python train.py --d_model=192 --n_head=2 --vocab_size=2048 --norm_place="pre" --attn_scale=0.125 --tie_embeddings=true --init_std_o=0.00888 --init_std_down=0.00888 --optimizer="muon_variant" --lr_mult_down=3.0 --beta1=0.95 --decay_fraction=0.598 --decay_shape="linear" --seq_len=1024 --doc_mask=true
MLP neurons of a small language model. Each row is named by its layer, matrix (up: input weights) and neuron, and shows model dimensions 0-191. Each number is 128 + 32 x the weight over its row's rms, rounded and kept within 0 to 255. Numbers have three digits each.
Before each neuron's rows, "fires after" lists the tokens most often just before its 100 highest values on Wikipedia text that the model never trained on. A number after a token or word is its count.

fires after: " the" 19, "\n" 15, "ce" 14, " Mi" 12, " mi" 8, "c" 7
L6.up1086:160106102107178135137135145134166170066150124132151142095149103122132166118129100078094135074133088169126050126092141116163149200126167104153100125106131170167140126083151131106105133157101135084104151134150151148137090050132131124170146145182162111142147142062139164108118109100142169086163075168125094131184210162091149096046218122146153108187098073124155130071158129116153145110099105147156113136092147118135137103141130154163149035164156125196137098108118112163118108118119130077100120133092120075078116153152105196109161164092071154134156161110122106144161125141129067116

fires after: "s" 20, " Ad" 10, "-" 7, " de" 7, "ad" 6
L6.up882:124093139129117111177063166096160148142174155101105139141122114089072158157131152122089123135137116103134177163110169253091134199141169134156147114102166133160126180096148118094170145122151108171163180114134124066150142152159161144155097094135099132075146118058156166124120101139104094145128217143125147142063097049127122163127116115105140141140097092103130054135085124118083168097128129139108091112136076125132101174115164113140132099125142160187091149084120136147080159176176161077131124131161058121147079126099136112059080145113123128125125143105122070109119100169150166169

fires after: " |" 28, "," 21, "." 17, " −" 9, "+" 8, " " 7
L9.up1135:186088101143098128130144080087108117017085130090147117188104175144127164110133161132131123122102157115145081058125169170137060113108156112140123154124090155049092135163129064107113181106162058087125088140176168146129134144150130098120083165096080205105135124161184144121101142129119145149104134179150176144172115122160120122107157103144118147155096166088173152168121158132139130101171084111156097088137174116130142088183106095163180104145072196194135115104059118146172151131136114088123128167117122086121128153090120120087141134098138146095116135108080183168109143129115130095

fires after: " San" 17, " St" 10, " Car" 10, "s" 9, " La" 7, " at" 7
L5.up794:160149121156121138186097131160054076149100193068121150127100132126118147144087127154175126132134070145114126129125149153119162150129144139084130151044114142112099127123136185129144214176116134071123097137169121154164161072192126100125137105085171150107177148136116160138122137177117095200130117085102097125153121112176159121097176150144101124108090103124100113094135162095144137126114157144127116117164102103076149131139099116152151087176143115161111119083126107137140090104142115102178099145192155031122102076233114052138153168123109150059137128181090115153079109115087163114

fires after: " the" 48, " in" 9, " a" 7, " |" 7, "|" 4
L5.up1129:187086121148141144110099121167139143063147114106173082166086150073099135117170167117101130088096131105118121080068181126085088114208162176121098148045156099114165081101131130134165093103122175111163070145149130115102115137110136214182146185117134075153134102136117127085095080089122135152136088162119187132100127119103116105154159156134109154142072145132092125110162171139111148145150123138121105195145162114142126116150200168133107108121112139204158225154112121072117123161103108127081120120139163096134119151154115095158166120076112133189141115084081146133085069101143118133

fires after: " " 65, "op" 6, " the" 4, " pro" 4
L5.up599:137118103126134127193110174152178092097205067135189147150141150139105154152149156173109088174066124085089094144117155127141139117111123080092151074115164137155177135092068118089145102087140138139132177117118065155126127175091102135117131109132039124120146156157134148158178052129135115085130112095174132157101122074147114102108135138118095165135112146133162151102149160156158174135127122157079117058083145184202145052095113182120118150138141178171131165129119152109117094114131111131148150115125105146161062166180153110148150177125105087146051116148106102134110207095100141120

fires after: "s" 27, "er" 9, "pi" 8, "ur" 5, "en" 5
L7.up231:130164165108085146128087150193131113123091192115090099111093109141106123106079129086178101140121205112178123071148116132142118125164143145139066130127201126147106053164173127083149106130153081154139148087107138142133133139083134177142099102160154111099173099185134167171136103142146186142135154122135108128112163124091090137147155060181129113151100138082116130099149152124129155152068112162143158186132128114104094098132094157100106118201067150101088105109134119117193117141138104062082100156153154093155118118169126080077081150141210160101138120100204162191102154143166127130

fires after: "ol" 16, "l" 13, "ri" 10, "g" 7, "b" 6
L7.up693:138112197157129121133114126127079161130170135138109135137106166121040118101121152146128153122097111153133167131141115061107130192071202108133130130108122126152108108192149068105111125122119110106192087083141096139117116180088174116125170202171122151107056159154128101130122115144095146093115132076164125161130094158143129104116158121076098084115128115109124082164075097156124139129074065124131198108098116141107134138167090133142147163190153193137098148125144115110112134066140130165108160162124091125148144050119226165101157069163170108158146131163135111119081196132177109122

fires after: "er" 16, " re" 10, "d" 9, " Ber" 6, " car" 5, "ro" 5
L7.up251:144094168083134059074120116083093145109089118101099161065089100080143136129153138136164073157166096113126138124168100193137100189127129101097151142168086114144184099101089153158113141139103147088117160191143098156152114100112091109137149124151155070152153124162121167197108132145150099120159178120093156128110161079142128090138120152138139128193125157187070153149121102086137173175126151124147118163072171094091092073115186125074095129128126108155155195129118125138098117126082128056146107145135171151173140091103166134099102177063125114125157090178178079122186124128099157083

fires after: " the" 30, " " 20, "-" 9, " The" 7, "–" 5
L5.up523:131161126112162091166142097138140173095137123124200102091168102150167149092162130128122214135079145167039122176045137126129090120141060158072113118115124164075138120094108100132118149108134130140130103105093078082108098140147122134144106133122151142120159160108152163121112086185177077129130141230204076116166127143119128134134103128141131191157102144101087147134127138154150122165121151150097046124145144121082173121095117106076136149166112164140148145096135139135093058075190126089129170158148192150086105126067134170135122100068100112146122122087140170103153104142142131086

fires after: "s" 20, "-" 18, " S" 7, "im" 6, "S" 4
L9.up851:137080155125091135138123161103093125107133150084112129128091158168157166062103116120148163117149205084139130147103142143137129121164158031174173129134083105100125105075168147098167125111105153101186152109170176098118180154123120140123064116143134138108142131134130172175135158145116128084123173091044158149130122130140101113144154117064154138045107153147099098141054144199167169133096139197100113111139089112130158139106151152140119131137110112149174188094124132102123098163130162175107070110173112150060099164091145090104112071154132127122107121153125115156090084194168086068

fires after: "." 38, "G" 8, " g" 7, "house" 6, "," 6, " play" 5
L9.up869:149105115085157187107120127114115119082137147151126149167071111102148140109132168183187153123117130120111124070116166120199084075167142161116108130103117140157088118127117089131125148130156145116087083099168127178157050107138101118141083110106060132145142128133175119133114101147145096111119086088144130132167149127084136127091038151138094173150116154082204157154174145202104133169102047088072085121137109156149124091080112070168136130115114144155103118129190074145089094165160132176196109144121116211140129114140144129091169135097107103147188116147122178146159115155169167133

fires after: "," 45, "." 17, "-" 5
L9.up987:170106091143161096147158117105166192074137108094188175156071114138150182110121201181092124123112103151124117094118129119148155190092122125141135154039100164074123135136153093107119194086186131119154074094114164146157106147133144111151099098112111109131147127112114117149136113098079132058122150118182140109120097123107118148133103177176149169185088131176126101127119164108088190151155090172101122124132087114125123116127156116044143137115075144158150115120113089200152138162185137150152161124136131199034138151170117139143119084040140135157094156110091150127084108120098115123

fires after: "\n" 100
L6.up147:123120152088146108152110085141139128112120133171146123126142192120134104165151098139142170126147106136135098159071123128147136106199131124149106144165087130145059045121052102104131133115148154164186147113180112136211138156144147127080158160134117134151099115148166048132127096143177126141142116111192089126100118120101167093081117150124173146190095086093113131058092086143119157107162150138113166072127140088084165070129137073122144156146128164107187116164144181095148093153099117101041183089117153093185176145154121145077099146104082118137136108153174100101084127110185132166

fires after: " An" 19, "A" 14, " S" 13, " A" 8, "S" 7, " " 6
L6.up137:144111151144140156158112117168126130097114127104156096129098131146210169050150127132132143167146141094119123169121160076231174101125139117113108134111111160127084094127197131162118118045111156069085142059129129096071086118062144091172109167089127140087076177129125167139118125158113159158125118092133198131177147151182119070156176125162143122108136142156085163137157093145140147140158157126153077105167126175167128161121147129138147064145107118149120179130108164052116134137105107059142156099097094107148096147142063118125116182147052121100139153108139113165137132078141145157

fires after: " Mc" 20, " Com" 18, "im" 8, "ham" 6, "c" 6, "com" 5
L5.up883:128078126130144110195121118180145111083150161132148190161137191101113147097080068058126088140127129115170128150138122187167126138098153088065098139142141113117082163141078137131090181122104084128122149109172165103109184142135155123151142108141077132119194166102076120124057123114088094118145141168217122186147144101096180125134176072176159127131102112162138103121124157150131144200106092125147120114138043150123130104141122146124122186094147156112129077084107107114066113120109132103108175153188136138147107110101115104142146144096175105140135123168124069115110114096161110229

fires after: "ce" 27, "te" 10, "ju" 7, "mi" 6
L8.up922:083132126066113161152179131099107148120124132070150083164133067129069099126133181154166139181104178144108158140136141239163074197123121144125122166166161095161151174125122110130072162113106126108174094096104169080164118062115130080203145075120101119127156104117131113160159134104124169130121131099142091155107146105110099088120151112101141139100122129130147111080112125121077184165161122113097079127201133137131119107147079159132141167139092203091168148096110141129233121151085095126129122134106171077114089175094066150168125138120152142129085157159145128117144111136180141134

fires after: " Li" 16, "ri" 14, " Ri" 13, " S" 10, "i" 7
L5.up789:116114137129100098152144127105070137110102129130122142160123175112169133113125175182156177117141031090104122128146138104180109114090167113159121081106182153123129132126120079142155087114112106185155170115129110144121115074152080148152123162088145193098110145098137130175081179195133149113098182099153168155132099076161124133133132110132131195087096079161119051156145098144142124121120150104129194145181117129143147108186150126105121127207089121115107118085158115118149128072165093130096076139099144159112066112113116081113162091131101020184121069185134149100170150096114147111

fires after: " the" 43, "\n" 20, "The" 5, " " 4
L5.up460:161115113106123161185144155084163156077170120089191125121125134099137151155157066139148174097154140136077127095089141177124157172078115142189162087126160220109114124114125080151068093116102030104110146119141137108160118063096139120166113091086140121090148109058059122130141088150172081129212112130135177141170077049164107143134135113162133128145103117126134128116159228101153103159119120162132109098080132113125127096164162129163088119131075178128080141167127118135108095129128153114144105120143192168126109138135166147104168131128117110106119103053158113152150135137140139152

fires after: "," 42, " " 25, " with" 5
L5.up197:146139106133129184146183133104065088114149133119086106162111129172123121132125172102081113176141108122111155117108109110161155082129095180038104140069078118135046101114141198133176186132144101203097137102156090172116092200165131139127139112177143162087165106155107166145079109111119144130126128144092162139119103151106113113115178159110117167093112162125178135108132090114130105117171104106082120100085146133128102100179158127126065127103143206140132180150112115116174192129100091171096079113188161126112155167139070130142157160117094103108108117135112155087148128182162038132

fires after: " to" 26, " " 12, " can" 10, " could" 6, " un" 5, " g" 4
L6.up322:130178111156183092126163095130083133192126122076124149127131109144147180148177124168086167100148169200121102088127094082130154086092132111136156111101065110097060184117110090137138132116174158084161120118092144154114103076160138143132151190116122146131136142157082100176124127127102167175117129110158123130151112146132135129101173159073119202060093118136189140091185130104150128125073096061130104114141159154137119101181163096141128160054053148127125163119092121069103129111167138099123082100104116134200162091132163135143190120075195140109121094143142148124138117118090170171

fires after: "," 18, "te" 11, "c" 10, "ce" 8, " sign" 6, "f" 5
L9.up600:114133140122100109182134135144145163166106135161148097159134121129108160131145102172140164070116087146136183106099109096148143187106129079142140121104231110173153099138152116128104157124064146071091068120166138141134178133116148145234108114120130124125110127153113120102070141119115102082176079106126101119149164134117143143113110121150130146161102191110173123125143197176131175134078123131099136076169066122133116114134096121099129130163136218093107138077130129115166207152082106115158111107136097070052125189155073167059139179131098121127186096103136122109154101140170134107

fires after: "c" 15, "m" 13, "op" 9, "re" 7, "ec" 7
L5.up308:113172096146108160140123159142130110107069114148170138108180146119052173081129136206155117106157121123133098201098140093106114233158110130134111192091129113113157111164098060100150116096145146140078171112164114120137136052108142123109160147113153202067155140149096141089103128088146114140182146156109211169150136124151121101130087100130129089178051128118097109122062095139104098125095088099102069124142136212124146111125169157112103150159112080169151100119157133127158120122155141084119103054158177164116116119100141162105135065107137153140128084101109110143118127153108161125

fires after: " " 38, " in" 9, "it" 7, "st" 6, " con" 4, " re" 4
L9.up519:128091116061156161134121082161082121107115158064134128120137188197109058172119145169069126072088111084140079121124162147111162128087142103185134125162083157106139144143124162077095159119102109148123115123146066166123163196177193157162139146191176132110079158191158115181189159113178080121133134131108158143160111104120114084095097051172124099078113140125161149088102150149123159105140124109176115135095170120160143170070110113101123088148168102130141117110129181085112095087151086109073106152124133098125113145144204156088105110121153106097142126142159157170135117122147131089

fires after: " " 44, " O" 5, "li" 5
L2.up70:165036081134154145135133130196096154136113145128100102158060153179188140149153183143117146142131102094145135145145088175128086113116063119090119141084127129085119100139105152078101144087075146110071156130164170121112118163103219119135144120176119113144176134120163127145074141138182146151149127105113119119114114122110189175105155127029144102138116111128185151110160116090146098195172136098113124084054096107117126133059160097115118131144091120141121155108127119055126166116107147124143115133184179187099150141161143114147210114125131108155123027141137143117115134147120152150

fires after: "\n" 100
L5.up1025:142102145102138111149113104140138172075082115087145160106078142162113132121154114139097133138146133146118139172061159140162169099094130086128112147179092132163069119138020154103150132129106087170137141162159109153220132128153168121150155140134113108154096116169160128115139057128172129110148109129116086092127129118111147103145147171110128168194022110097095117080126120126100143088175152090159176077201144075121111096149106108146103146140103156141171076155109115121165088118147104116062164108139151118168139182146131139109154111140078200116124096197178140156067091134146177154

fires after: " " 53, " No" 14, "ot" 8, " dis" 7, " no" 4
L6.up782:129112122123131147178115105107072194090160127127138078109099142166164107125119120179126142098154093122157170082107141131101071108119107104146077132047106136115120144130121124154115165138120118182119130104139126159135109181178127078096128134131098059117149151108087137171128081138194161131168173097157139166149096118119151122157159105112113175118124107066149174127176089148131122184137195091116119161099147107164206111109147139156165076206080077158130130117090101103123139184127137082122052138155049134170116086072125125128124141172178133084102172132068102201105153130113086147

fires after: " c" 16, " the" 16, " a" 11, " " 10, "g" 6, " C" 6
L7.up765:117165157119141055168129132110117111139156086133148096121139113210195157172130116077138151116111167154173187098111110105136136121151139140115090179152086120099081092104158117082175183131166132094109110089137123095175141161079115124113141208147161107098109153096124066086095135147142149174111090138166106132098101104120107163096090087086123132124119138090102172100057145079117102174116152101123131089143116119128181162145106107094148123170163122106127165136191163161084083140106162110137125205157175130116222166142087151109087190068129145114057122158143094106155135158148116161

fires after: "-" 15, "ly" 15, " Te" 10, "te" 9, " " 9, " be" 6
L5.up649:145108125076125135070139117101149147098159144159129143114115107145124175141113143132127182112110108121144147111126089164058163119117098092177152129143155160129084100132104113137127218146064175081113129118189191086146134075131178139085123129156104131130131127127137189133177108155078163120132099125138105127108121142133117184071097111078085073158082146090199097135162104156163129149130118058090166131121104149125112089070017159125149192125173131163116122145129142083102121120100125107142097096121173142080163065115208132101160158101119122197101152170150142174147123138169128171

fires after: "\n" 100
L8.up849:094108198127153147131241103165134079076134177099178117131064122119079130168133128158130137136158114150106065142125092142150170081076127189140105134192110135175056167109106110137113161122152137131124150104126163127190147129110146180089152168168142147113121119133156129194158072123146128109176152089152092111144108147113135101131126112110183137187109105133170109087147074085114111064146100121157176106099160072136076073185115097164121099092111134110160094149157137103111127171167101125042114142131078115127100114146127080134117131103084126121195133128165133167095083100131158130

fires after: "-" 49, " " 7, "po" 5
L2.up1063:113056179112116088167130141091137152152151147126202094143148177157100108116123121159087112113196119137094153126057155150148125102137177137161076127076083117164143129124137147136156117081190139080109104132115104122058086144121114182105113115138098112098166101110143108125080130145136100116125170217107153149152131160141070144128111108169098087101102114113105128164094121169084129106200181074119124068122131184139123116170083047119163137137139160100187164130121099150128096142144129131144106129117160115083128069145101192142185155121085109151226156090084134118176108112153135097

fires after: "en" 20, "e" 19, "n" 9, "co" 7, "ne" 6, " he" 5
L7.up509:162125124127174169152132131145113159090125139198111149151133132144144125158120187163148150105113097046154126115092114186067120169111109149138154140140092150053121035076203129119147119121138149160119189121098128084103109148179123102125133162101082147130127073158180139132094114082121131153199145140144145158124174158109143137126151112098137093095144140157075147134152098192071128167122131101120161100151129089130052167101166091140092103141079191106065140120141107118122122131175125104195120152049148141126145127127161149166102113169151148079162113177131109105026118130101115103

fires after: "il" 21, "all" 9, " ch" 9, "amp" 7, " gr" 7, "ef" 6
L5.up325:082066100145079128195105181046112134153163124149086137128176179128107082056133117192153108170131114123132113110142134132112113171148105205107083131135140136172111150125099147163140070135095164101122159074093090114162135142146100129107121083146094095102197121112107126140175071104168109124157162175098143075154111107180140119137176100146131075102135178140126092143110169160113123140116106127072173123102124143164128151072171090110130165135137154104207153135094128144150172209124117082096143110127137141148172126121094218094135136109134117210117141135148105098095076086131152136

fires after: "en" 22, "-" 15, "an" 7, "n" 6, "man" 4, "ger" 4
L5.up571:115127197110109171191141145209111184079149156113149110119148131153165205093119113126145130141109121097119140127158156189113171137100110175143110165119165101176118069097118150124118140124128144122166134113140081083167148101055111162132102183130157140110189144111131121143086103161042048088145131129147082126110131108125117089082148076131098123161098118058086185098188135134123094192122117125114102111113132101134103149131184132186146127165126158123122120132115146092145090129221164094151091135076085118095164137144188123137089134108174198113145114124103084151145135126067099135

fires after: "p" 18, "l" 10, "In" 10, " In" 7, "c" 6, " O" 5
L5.up525:113176138150168196108072144187174122150196144103139108123145119137054129125101090174145152125150099107076159140163083103161146124096161150130124115131151133118059135101119116156160067087107108139136155127121100177122174108108193096137125105195173124160132080196126083086152186138134023147216152105133131095130091091106154133122086137135101126183108162146126138132128102158155117114088109065123140080207158125105156159131131092170169180131158171108097132072122153078103069136082159183120154134135182117103134088100131155090143110118094137128101108115122108132127139097122160110

fires after: " |" 48, "|" 31, "-" 5
L5.up506:172093143080152093095092134244130105108112088052193156135088131128150117156153172166113102134115112106078091080125142115138144162166123158122087122159111141055129134115134124111134165125174101155129143169141104152069103179120118194149132132096114138106147170126067125142126185101165112172217143081154107141115130069125144169164121159160142050087137148132101202091104145113134131127152135076137148170077139110157110135155144139118106137111099149102114217152078083146157150097196143104139101135144132188139150088098074128105110135124108103120127111099136168086117094082156099154

fires after: "|" 16, " sp" 10, " f" 8, " G" 6, "qua" 5, " ex" 5
L6.up289:118112100122112124134112070170149076123133080133125122162069144173136083113137168229107086147164182141093078159169112100169050103120133107104108143126119156105137124156145204188089144124038165128096064140095109131108088132139132142119080166095174085131139114096163169124166171124124141111128069127114102121123156150156140123176134151125177158114099158093185069068160097129130123111137177160092141135131081117132083167116164079166147130147129107109141206127115111101151145122138149128126071093154152149107169104092142198147128144189121102129151084111140070093118125134101203128

fires after: "c" 25, "ru" 13, "p" 11, "g" 10, "re" 8, " P" 7
L6.up1070:134165124117149210094071071132127083123150113141146129142098127126169141141189130158095116069149100152097116161120100080222152163149156166168108166114109115142123107106120118114104135134177135132104112126142144145077137127134118144121174167083144149092107089189131114128077156154160101086199115027145167092144079115122146049127057149131159100133096082163095156104141086142138130137130116087052104166102127131118171139100120172183099130140081098154126120098114166134138138143094144126122121067069210095082125164145185168103159120095129115163125155124090153132076102153168161141

fires after: "n" 46, "d" 12, "s" 4
L9.up831:121143155153155096127170207128121105166133095083133089155138112115146093130101167153090126124109124081106170099134126163119103127130137114146197178150124129180120107135125092065203187141113065124117110163120112143133126106194079114147116135140165080154123120130089217168131126085162095158168156155137143113103100169181125081126105105124083144179082130191088119075115100145137111113159096133168138132105131187156132148104129087162073168125140129036131077124100166080100079181149101116057118149106131122121144095033110112113176141151122112142074122119173110158162158155168156133

fires after: " ch" 23, " M" 14, "ch" 10, "all" 9, "″" 9, " Ch" 7
L6.up1045:099071196132065187194103119113073113062138054112130139123180115091126079087121114150102158092124142157123114118144171149098140105168132172145109115135084076122164131182094114181094109088175086122085129152160142152226100112084151123186120111135058123130124108112096147149153151096213184146195123166122122081187134223118134109110163122117134134132112110147082080109107129168170069140171109109129103126145102123129147079089101151097072101133137150063166115125116167145113128151127118101139150133171146117153157158144142143151157145120139158154144104119110087122129073141154135094

fires after: "com" 14, "cc" 11, " In" 8, "S" 7, " Com" 7, "c" 6
L8.up562:139105120166093153146128097140106095165096111148128152148115106117102123102114098082145115109115176119163112134110155094154169182095133072131136182127118109093146145096126127174123184157133090092175134080117103098090179137076116171200140147154161118088158135108144152152121187078141130126118119184114113141113145105117121105097124092118174207169111156168113089143114191124189127106175106098144126164040050166114068151198139066114127095142120156183138090146099121070153147112136144100182129124146115119135075058180134189111070176162102109176111084146139097112116116149184133115

fires after: "\n" 100
L5.up873:112158169087092098149177146139152109071119145100124172117104140141103117107148101192104106154156144154129111121068140090124195076088089150111094122158101137148031123156116105126158096098111045137146151139121119129205152121107163144140133198114131132157129170159161178139104100137172125094168118122142096068145119140090150076181121152046142146237064098111101112122133132102153127100107109131182177061179134093130138101156135119134140113117127172149163109144110176109142062124149105113081154132106145076164109089109159133137144133117099160127134126125170183161095079177182124108

fires after: " a" 19, " an" 9, "n" 7, " Mu" 5, " A" 5, "A" 5
L8.up523:080118056053123096176137087155104108120153134117156063103086128116202143149129134098125125105157062157167064121111168171144123149186157088147138090094138125126111170096135126113141098066095182156112122099132172151075147097117179119163080136063180137174064214126136124081133120169107125177082063144143160131123124129120134078089150126186153057153134101105097081145148102186092101153148145151114116122130083134116081135160122179128108155182151136164102094137167158127140101159125118100145134103098131115151182102125112147172043158161158149136169157116149109118111130114120132150

fires after: " con" 35, " ex" 18, "con" 15, " Con" 7
L6.up1097:085129100162164088135124074147142103205142094109095086125109174091097159065157111143129123111128142152182164155141119152130067145148084159089135125154106112190146155099097115119174114102144081095128172096120089138087144131102122090219128161124140109181143136103167097142120148146106125165109161129086130155046143073127145120093092110149113072161055165130171155120124122178171120133120062145136053162156118130134135106158124165056115091111124151150095096143113174147198109201138153144110186153163083113140089141165137094120145192117181160118077086101143099131118143167161119109

fires after: " " 31, " M" 6, "ub" 6, "m" 5, " with" 5, "b" 4
L6.up802:100091071168156116137126082066107139080170135174111127119128160119145174195192174140136066164080087106147127120158137118122129085159122119115126148080063162145107152118136194070097086106147128157049151084099157150105135098071139134121118146125110169116114178148154139124119105144174182181155127111157179178119092171117141143081141052115129103101142170088170114087116114120120110179147115129140132158137108116139125107108142087120086122129214164129072096184140135154100220074130091104128131064134167152145084108129120116147179146079099131142182112146084093157122125148115132160

fires after: " to" 12, "g" 11, "p" 11, "ru" 10, " a" 10, "cu" 7
L7.up307:112159110160131155137106105113128103106060145160150144148119082099160176109128136155131187097118152163130125173054114103198175061129159180159129128106128143069144151086110153133096133129103122109143140085129138136101129129056141093104156131141101120122099095190115125108109120111128100101124128140152117120139065095112121173111082120144078118080131154123123163108151104195162126133152206118134096084132131199100128127117132142184104084171139177204113118187039127190093107110167166132139053114096173099119143159116130148131144133116195162110150110154070133166137108105112239138

fires after: "L" 19, " San" 10, "min" 9, "n" 9, " an" 5, " at" 5
L7.up525:121061108158098069197139164170126150143079089110163141163124161070121152150120077130154122142123108047139155118115118097142152159162137125110103176139140106173135145083040123095149153177113151078078152132124077144160104133114168112126117074114164102145101163184119102159100082173123075188122135135111105156201164070175142093145190094186086148121106104110131110183139113144137148134121145149145146148155114134110113117152099145179145087141142154089137112081107136061135110110158080074122170071127125135162155036147121097109158099202102135117167162098118169151114096143156117144

fires after: " con" 27, "ur" 13, "ist" 10, " Con" 9, " " 8, " as" 7
L8.up82:092112116108084140141121078102188187095159130123142106132113127148165106114201086049137122139078129137162132154103091175130106193097094106073096115170160157149117134070145101146096099109160095061156117126155176147131126107141154135232131139125146096146176137094095092163121134139173141088115124124052131136109138164163102122104123129114079150155135075137154142070095214117173148125159136158085145126123096194162141075111076143099118112150129121166155161129131133110153149186156176127179150136129103132099150109127153067104115203101092090172123127068140140090160158177108091122

fires after: " to" 35, " would" 6, " can" 5, " Born" 4
L6.up960:107129139145142157159148084186120161085135111128109102077107125120158161127175142100054141128114116168159121163155148123148153143179132073099105094087059119113115142083059112114143177122116122138138092109076183099171105118099111129110134173112154108119201168135151091145210128149153157169138129154113171120088129158187111152119125122122108126150098059117126135151207069115077163107100088135189136195102156157138152117149128101134132068147137141084135144099090113155179121092189117111146134151121162091144160081095130112173184176032045131107111084126123102146102091107121125125

fires after: "er" 22, "d" 17, "c" 9, "s" 7, "ff" 6
L5.up551:108170117123150102076200152146116070174118118093118130155125118146128152114077100090204130130164083113157133123068120148129172140134142131150115122109130141108113082134167114137123140193072156155129092126172109142097141088143092106192115095138167106169132120178116133133092115099143136152141125080085070175089129079181183140087100083101118115134129125109100180079126108160160110077170113107229138175159124102145070140104152148132108088127138131148103170114077117096102105139123098082095156132134161103119200089144169150136072123101197139183110117098212106175088162156173164102

fires after: "st" 26, "it" 17, "t" 6, "s" 5, "ll" 5, " As" 4
L5.up520:110154151107161140130078098127109065181197099110065136171129131148108134175079130139145145082125086200119124138143125142164084124124141164133107130101110094157147101144119196119073124112159101137051153180118107123149119159118151177100173151161140128106125174191131136148116079114145130114186130183083129117095156160082108109127147141202093093124084107163162094107113190134128120072172094115153134127121108164104095145118105068097091110108128099123122109154142146150129135113134212149127100173181146120091184151087163152103087125164160152095118065136145063214107116058164115111

fires after: "s" 32, "y" 5, "Y" 4, "N" 4, "x" 4, "cho" 4
L8.up848:083123135118098091076124150150150062119124128178125092149106131157095159087077137134154168150140111106146161106163068126164117141132147076116128157196176159190132128113147125133192132078103142111125096191153117131110169143138163054231140145117135096150127080133104074151112139132082111120135129124113146108144128146112054156106156117146087139136140162177114167108103166105075129138096146129196137115082142057108147117166096141128133106145132154131075134173117118097065093149212100130096064117099105134154087124180162119112145112155167116208142118118163136132065105171192168095

fires after: " " 31, "s" 24, "c" 9, " dis" 8, " d" 7, " S" 4
L5.up200:108084104135182114182102135076103108086122116083156147154119129160177163155161084130135143151109148142118142124113149164123102101108151082189103117107118109167124109163135157115088089126180140105138116076166163083145093141217103142086161127214119137089059117116136129108131166119095131097183138111159154165084178122112084173147080120125100158156113154122118103065081182104123103125118129103158139133114089165152156198116124169146154072160089169125183091135125119131078144178122101091067122182082018163130135135107145111110129147156164165107140151121109146135052146117066150123

fires after: "|" 38, " U" 12, " Char" 8, " T" 6, "op" 4
L2.up1046:173135114115101105116132163135159195174133140082147103154109130137111081113130138086124128158074244135075099121080058140141178122106059099173116103126052134090109109098114103127134126130112148125129124113124129246147116085139122101133151158113102095098147112142131138100101125123129104159132151101122133062161125127118167128159159130160163117129123102139147205166117095138103116159104202108160187076120152123153161137118153185074145108106102168132174159079141113205142187088099145110052116134128132155187117141140098072137137143151118122091085153164129136142125132097170055137

fires after: " " 55, " the" 7, " su" 4, " re" 4
L7.up418:152061179083209126126099148085214131127129146134165103117099134077125130127147119201111175191156125145164159138100115131099080105119110161106125070134177139123163195122111154127090122086115128125066135120129111128103067168097172165130135105141085135130143155087160106212116137138170118176085109106144136118108108088098196167142131175068177134137122117072113085103205116126147131147133168166058107112106131091119105146126149149102104145122115158165100133136110089088117139126100097158214109094159075166119115118144132144170072155148150126146099091072116104141115180125132137062

fires after: "chi" 15, "ri" 12, " office" 9, "z" 9, "ch" 8
L7.up1123:125097150090113149143146059089116124150133114089135170218125166115123140163186084117095162119115103187114103126089175143111072104155180107121148105145153096151172077198126113151140094074131109163135065115141115153087121138095086075113056166113123113106187166125126098118131096090129118167104146146201128097102143133187127152074152114169130145178121204125078094150097138088061108119151091146189145099149127130082105186113169104199121148129162138135083097141159116124121144157121038106107084123102144159163122155122096166092136147110124109141098109113112132123124135137195186136

fires after: " 19" 66, "ri" 6
L8.up1122:127103170124066096118134101128156163122088146109144152099088082111120105177114119148114140137200124193168101122122119161163151139056137113126066110189160091117117108174129100113164126073065079092167097110182093112094122139139140154080146144098152165143095115145134103155153132144134128116132147084108130131065109173138094167152093120131102115142117049185103064160103063152128186086157171108176104170114114123129103139119117117115126194126114165114068135120141184170091164108145118137144103172096141183145168136133112032143167151198177048133121138138134133091129158142117096171

fires after: " U" 39, "|" 10, ")" 9, "00" 4, ":" 4, "C" 4
L8.up315:126217116103062120106134102129137134140126146090115124150200087198131056146125151122143118104146178198159077118177010123153193131098083134160143114107133107070080142057118151131088136109105173156168177119169093134131154067102155073163179127121117137125128092162120107091085143091116092192152080137180118131131125163135178169100111112170186103151142115122124100123104096149075131148157106163137126128131137148128117104120168130149138163135093130136164122122085131160091126118068134110112200139096153116148126158067113162098157144134123131061151139182102098155112130120139149082

fires after: "or" 14, "er" 11, "d" 8, "en" 7, " Bel" 6, "r" 5
L7.up245:118130219180109103154123134074107125192082133117128113108082115145054149104151118122208120142144151080140182133177138150148077177114142131128159166104096095133084090104130055120118129117142112194080121134142075131093109121130150140147166150132100111121156159185133161147131088104122121125070137137126090135153099088099069128149135117179122138162135143141083083091176080108176121101071131200139096161102120137097113105111150138146144136172172172112170045138146091167159128179131143094139207171099209141163089106141140121111095107129107113186122109110150130071182158107117123127